From a checkpoint of a small transformer trained on Wikipedia: width 768.
MLP neurons of a small language model. Each row is named by its layer, matrix (gate and up: input weights; down: output weights) and neuron, and shows model dimensions 272-463. Each number is 128 + 32 x the weight over its row's rms, rounded and kept within 0 to 255. Numbers have three digits each. A neuron's up and down rows have the sign that makes its largest values positive.
After each neuron's rows, "fires before" lists the tokens most often just after its 100 highest values on Wikipedia text that the model never trained on; "fires on" lists the tokens most often at its 100 highest values on Wikipedia text that the model never trained on. A number after a token or word is its count.

L4.gate2803:108113117171142134127110158116114162190141111142177102133142126133096132199102131185108150101123130135035151090141155147167098146116192139125145124136135058145184138165135115078170133135153154141120142122120077184055116094080096079138154087121085091095190108115201098139126136178089136126085091091157145135073143151170138082131184091162100108141116122120165130140149126110145115135158095139144173152122188142161109104114157139141123100162085089179156094124129246118066128130152144123114115116135120094121138148104115129130116103081101125144109151107137182149139146136179112084
L4.up2803:135090154107092119106081160117135192134179153165120110211128117107102105117115134165149114108176182101163110091123128117138129111137086136107107117094126081035141172152086162069124132111128166093166137161122149111086149126131087186151135129145126093143121161177114145197137142071108127166073156140146151054107132097077111091167149168085131149162117110129149171129125107058133127183150163138094159108169173119097109082136108093046093120081152190105089095165147159118090143127124111063117151119115122130115116087089226107136130098131102063109127036144097126104141113094134155115
L4.down2803:096133083159112123137164120214148136159110067110147073119064128084095139107131170088137141144085169114125113135124103179172138117194097130123113136124178126104177104125120152072112182040095160109160123127109139114162077074129121113093088107075153147194157103149121173132146105105139108161072163101149123151116134081116117196168122097145122092118151138104108126076163136144138178112104104133068154127177162101062137110123087116193167128118096095120107070153126121166116082109130139108074070082118117118125147113094081117132090111121148138098161149136120132207100153095085164108
fires before: "," 18, "." 15, " and" 9, " of" 7, ":" 5, " |" 5
fires on: "s" 58, ")" 27

L4.gate3074:147129082166138114111078115151092080118174143183127128125159155139191133102142160145111155155147129116075150138063082094106060154098059112125087057131135122174159107089142129080147099174160088139139116112084155151167159132141153081122161136149060149106127130110108168129131149108140120107101095132136174118127113148134071106071107130110157117085159137118075166128130159154124134161098095126131190128219163139221194148094183143130128089133155126106106126107180220059197094129098160208140222093121156177131149130086097132122156071129124205080106113111127130105126104123122156090
L4.up3074:117113167109130048139194108139152150126141129145150110096129164105170148087113108125151108143110112120122121143125169106131178123126100112108149134140151144157115081191090093110091169164146148045137216173166043142165156101136138197105084104104110157166134137168120147122095175110062160114144093135093094141120079124098168158122144093111153205127121123118117109118140137117157086086109115138115153101117170158087103187049196126128168145134133135117121102114107121145133159144160148151146175069177131152143042073143154160100218128115170133157078109111151133118093155154124160121
L4.down3074:160109147110124132116171093109099164154121154217158157109134135085110098103133098177169114156122125155096156057086140125120106131038121158135106120128138137121123073160146096145124126143158143138101076142147089129149159115199172141090158092085114144156111079116132119127176125169195109178164140110161124136124109150177110118092211115103051196148198131111089091182137081109135118179138126110133038104136166169127179159154151129109186135103084173066147113165155167105125141142135146153064201154158046148059149171141116088127115085113157182132133133095156133116173126133168134156
fires before: " States" 33, " Kingdom" 13, " of" 9, " Arab" 6
fires on: " United" 50, " member" 8

L4.gate374:142134147106189082130178053170147117095164163122147178105140128095100120141166136135123133132104115172111073123178159145186093096122073133163166140076090119124139120150098158122134110102131151091087133119148116130048150156225173196172161112121125132138115106138127103146121121089174115109153101127237126112080103107185094098118154127183100103095103116113169151150115204168158145133103144116118114112154121150112144176105113154097125109082190147134141133147093112095071164134130134109172144098174143115118133172138150123112101150131147109121116118089144167105179098112159168125
L4.up374:118127109127131193163117089130103105112125136154106143138137154129123141159170103127133180121116121195136109148127173132152088121110077123171200167150104112083132148113125122170126127115076128160123147102188129084127082135186150133113184207158124134149146150165102158078125120102153115130119119099165176139157096043103161096117130122153156130125110085156089122209178221145063175127106118120140143161107146197060166201101149131184124125118133123146202124143076132129115079100094056165158123136168181161137155121086111130131113122098159091165071130115147147233102103087102113139
L4.down374:072112196101161163162202095154112158153157076133118119083161152109100145150111146112179175135040141103164174127099166116147091107147103128157138133147095117137126125094122158174106151168109113103130137155136177124165094190140155063141157203087126117185149151115116164153122134139146119123092194103114149166166108111107163144166163138092160143130121180151156127134142119124147113114139168139121116117123193093148117104100104122192103162092161124097127098128117154095061179111136085131070133180142142050157222135092136132166158081110176124099208061045137147129151093100102114175
fires before: "\n" 41, "  " 10, "\n\n" 4, " 1" 4, " |" 4
fires on: " |" 83, "|" 11

L4.gate3572:127108190113160182181185145169124157095139106100147168181129118100165055140119055096101138106127129166041169103147122089168123118084099147161140094111182135095123160128156163173114109118121147174150154214096169093080094145051094148117098137093118160111098133134098130218124133118117143073124104116134143133098093125143076124178183116076136060135125086089118087120126148160138121138113172160187135131077125131056125166133145161125143107125098176103163138157128184137164101137143165141053091070107161120090095111096046059111161095102139097119093108128148156133136116068152114142
L4.up3572:081086164104113136095087112086116102103153157149118124119059172148198117129107169138163153104143147110099112159130069057147145177112139121140161151174108133123133108157169151121116154122116148116130121134080108111083138169129151202207133089129136124165143129161159065092163161114146205145155059149136189190061118104132128067119176088105113149129135164125104134102182119126145155163138118051103138158073175174138076183115152134154158139077097098146123175108108160154119069116129155160145132091114094159112134129063126149134170148123175109136131118063103127135149109119192111123
L4.down3572:114137089097162126133127203132164166054109123180132123153077128095110143171126142156146181141130155134138128113114151110142178128172140137135171193157206062113132171096183115125131112108064135103150126142129090098195169094140074140185141137143133054139081102118168155118146138144124111189141124127122113204150110140091164102163114093096097203149113124140108120130171084153145076131138123142124175151122160160133068092080101134139096105055133191099113197111133169148134095145084126159119179121118162048154082133097152111149130121106130108109112123103122125128090162087133165175
fires before: "=" 49, "\n\n" 6
fires on: " =" 50, "=" 14, " If" 7

L4.gate3204:063117171093129131064142113148139138092137112128101120108182129142078166128137161135099130153158144136165105131119154087091122152168137132163092147158155069108124136156136092103145128108091140103107166140128150127089121134085089125117155160119219130132150183170159120126074124118134204127195114134196088139079153146091078132098154106133162150133078108145168149146095130095177112075178135138105083053163218182092121114094176167143107135155184117146096162081165118102098095146146130084140152146123108097117136192203154109144109139094109121186089122112148096152210152142104156129
L4.up3204:185100094167105075150125107107141092130089142121144104187152096119117115166124133143147211129141121073152120090101081170095126128189135076067162122116147151155112052160133128123082157123118123161116153126049099133114118142160069099123110177147166121147117135175097184127144135127151088123133119097178147136128159160165150140069123146111175136103127168106113149106131157128150153165102117151096129127041148118117099111143181135158129151197132131124153192109147119190144127131127125050130128146115194138164136163133201098137092105129134094125059162085146103110156082049151141092
L4.down3204:092101109086112102117179125148100170089129105077139130060069148176075167126128134139159142091133077126141084122131168142086135109095111068143105155141109136102142105074103150088077164124155107136084118123130076147109116147133107130106118121104143126123201054168125148069135152189135149164101092078204106050154131179194097123140178074097093145145096098179115114163136066138082101087113153137098133065140158164103120106108108136124167144102169193140068115152128116074170124059207058125108154144148155146106179123174157069144153154138159080140149113161135096146123056096111069122
fires before: " |" 47, ")" 8, " (" 7, " of" 4, "s" 4, "\n" 4
fires on: "%" 75, " |" 7, "s" 6

L4.gate2517:123073061166185160142096128145133121138149099150130106098129114146100175075138137126135114105166124097132109102104122082135112115178136148108094119130122166110080086212126123157167132186097130111107116080107128142125119109133191110127087097109121118173187115127070120144066166164127144103128110119118134161121105072110107107202116137108118139090099092133178138052106125159183103133122117159076146081127139099134138193136108079116109131169150088071143063117141092129186122183097136148145109111107127119110152117167103105159073093141108178120166085134145096128140102177186077130
L4.up2517:098092143133166134078136100133089085130141120131169126147103150156144095157131116132133089144117188117098126125146199111095133191062097117157101178145090092138126199108145216155173115067136093158142179134116111121092112141167103164134130129112066100084121161155129143137122090068123103118068165089142097149152136094207178074112122080105143171133126091125106078183122150150114055129122182120137140133105135124131183119172091150168086152164128095134136153120150114171223195089144148092119124124139137151121179124167140146081191134137147085148178134107165124126138145055132175093
L4.down2517:116159064118138133127105102141081122172116115132137120138147115167067152165114193125096097123119186169142174141062102115171106129128103170174161118171148148082089130179158118142162178123134134092112133151099099089125156158139150073177111072139128129177106158127064145063172109166126132158099159123132128125101108170105123110163117092123135139132118118140088082117132110121117131153103126156181123107109161083118132122140164085123122106120126148129070082145153057177092139128116115158128152111088138127103121121109145144138142110138106144078097181137102149141114113093139106123
fires before: "=" 71
fires on: "=" 41, " =" 28, ")" 8, " on" 5

L4.gate1177:088196149118134154112113115169116134117132099166074074137085135104089126107124136130170124150147170167180187104114139086168122141145168155126108141093138122128108149129184143147112088109136105116104166159133079113157162102099057134181135157105171119174124140141109094120091208045106058176104073160111102190141169097125077124089130159117106127149122123125122085089172081052148140170126151162149160146095201134174129124101134179111124120171182143127167139127143140133090224117124115135106132162150159110109118123132127135113147120134148109105181129148138155145152104087127152132
L4.up1177:198122084122134151117081144191095101109143129114126145107157087093100160158162150144139058145113149074131111119122091164189136105115120062101112099140167159151162116123140098115091132135187113076080162102091110141127118113109180145164156145083205151143120134131117109102137135144198105155068155138151081153101166092110167162155110106093062154116150127099110120123150147106174088198069145164111111136173163094103108141135173110094094081170149138162131151128148099177092147129172151110142108157114106138111145118152029092137161137081148091141113144185153157124131129141099123151
L4.down1177:073118122145061098174151128186150107147174113165086139090097145159093143118170125127035112130168100153131121119140153137114140110096108177089157163158130114134138147113113055120152071064173113116137137130066098079072089168126172133091070096113142112151113036094151098136091202092110173163133082154134133112073134086128074176125106127239145154113171051132076130132131108116083090153100079085155074125119133107100144137092126132171124164123102145092075131114123112121182154162082134079120113146106141155120082167144186124156102125174068114104139123181128128108081154130142133113
fires before: "s" 55, "ez" 4
fires on: "'" 58, "–" 10, " and" 9, "end" 4, "-" 4

L4.gate2685:146131162161130112156106103156135183120042133144105071130133121114114193126129130092121036124059189136147177102138124133136148112159121117116089080138104104111135122122055163129101184131156100063154125233170098074166077016101136070125117152141089138117131114154095127151107124129083129169120157124196098123134111070156117129143160150121128158134201103157120103114208106108160172178103131150159184101124099107149111130121146109110079114076136101176151154177074120179170163065120190184153084071077088122162176112119118170106106102123128144152093195114111141170120168110130144141
L4.up2685:112126059194100110120093073111170152083115121170161101093092095191139107161172142139138045131100127128130100200157108109076140094131134142147131094120115177172153099169117102159130142130150080082145133097110115071120074098101155106143109112131126083131152107142066126080114096170138100173129120066156160115174116107075091109141145134137095151115139138098117115111131102146166088130171167107138111115067091130107122137195132157100130128107115116195112139103076112130139122130126143134126123109085164146144089060120126095155131145133172202142154123098130099152141074132096145116
L4.down2685:150139110127163135133094176169131102118162122064141214135150093087103159076126145158151128151120156118126180139107088105096047172128148125095134068126165101099144138159085109087102077102144124082100127117195134227150142082107057109175146161108099131198184153143127193083109154131099145117134133140049171123119126084142155152124129110050139101123123109155138174166095157155152160169097189133112143113162134188154158162082125128128072094140129116147135117092111154095188125110175067124153128134151117121081124117123158031105167100177006155148054133120133084161134159099120163148
fires before: "\n" 28, "=" 19, "\n\n" 9, " =" 5
fires on: "=" 47, " and" 11, " =" 5, "les" 4

L4.gate4061:162056105044155160142107132111043074162150126132124159106094120161128138098146123203129129057112100078114120118146100182119144173121186087105153174163132136129171065169162099138075138147108181177090134086176171143109124085163135137078085085141132140113160110133141118124039161155159074178105121142096163137134094106086118150124098134143135101136117183105079138156142152074154142061088110187150105100127143084110070150151103085132121142164172118141127101120094124107140142164064076126121094062160123156074099104117142129080157118185135134169129132156086114122129131128116135163
L4.up4061:155106160123134055106080126126095134106110160088157090106197165132142115132067121144099082096033128080105153154116177104141175126087148117119124205151123130160169121109156171131154154158149143108155123100165125147128126100124126104046149141127170141092162098169125154133111126099128085163122134106154115160137125100113124126193145127119117107113131148112071143143138079101146133117092200173120125070141140108114131164067106090088127190161165158187115131201168098124077124127118088097102171155120072099097154116115102151128158157172146108175130135090161124083174139155135119121
L4.down4061:105159096165177172092133196132081085134143122154101221104116202138133125090111126125147047086146148151131072063150157153152148116104147100104143111140116172121173123130127146125101115183106118138049101126103122105165153124116144098142115103126120110086146157113116107089131210154147097148090045126148066126119161069127097171152148138164136107098118098091082160145143111134152133082150151159152118126178079195118104163173127136063163098162134187118137116100111182130126088106132177143087186085182118084091113126136070119128056113131109127098135143137142095155154095111157082116
fires before: "s" 93
fires on: "'" 93, "–" 7

L4.gate552:128152123123138131123093111112087118199143147142142092125137175071106147108101137108149178098158087064125182138111127113144129136171151093130149144138140076169121119153147142143167119136121124199092138135152098085153099148148122162153168076124126147046114155119069146160099097166171075163073142074088129134163158156184076126114119125128092082170088107086102162122136125098174085089072124142177164090139117180112117143134149075117117143130174191129143161140119084125190164201103153130061174111130132133121114128153142057097181090105149105151121116183154096174121102109152081134
L4.up552:151183184155127121186144124157096081132141086114054119159144083115156154106178128142056140176121132084133097130170224140110161126140110100106173180128129086136068107116136066146092150105173074124094140169084123131104116152126150128109055107106150209133153106150143124167129138091077074131138116139097143124057155152108144120149152118150031127200175106143108146100126127133135139036113137110165102131124169110112097131104143112160107153117106151145133096103129073140102130139136172170163157169081107162142156087113204106134147158155156121136180109144122134108113108161106109119
L4.down552:079106127118136126089174102080162104149125169153143136134110132114090141154164076143146121149136177178069119155173104206132158153140210161181160058158141207135071103133072118149141082120113191080095122147101080105109112114081156137139165056122157179135135131103129091144120133113086024184166173136119131134114125149059124142135116166190119116071122222079102146150136137110136108205154209116128150151131148159139113102136160143110090157129138184112122121187062175098136137047138177140103118138050135095125153134126156131119059124130134136076123206126100149112111134114117159119
fires before: "s" 78, "d" 5
fires on: "'" 75, " &" 6, "’" 5, "ye" 5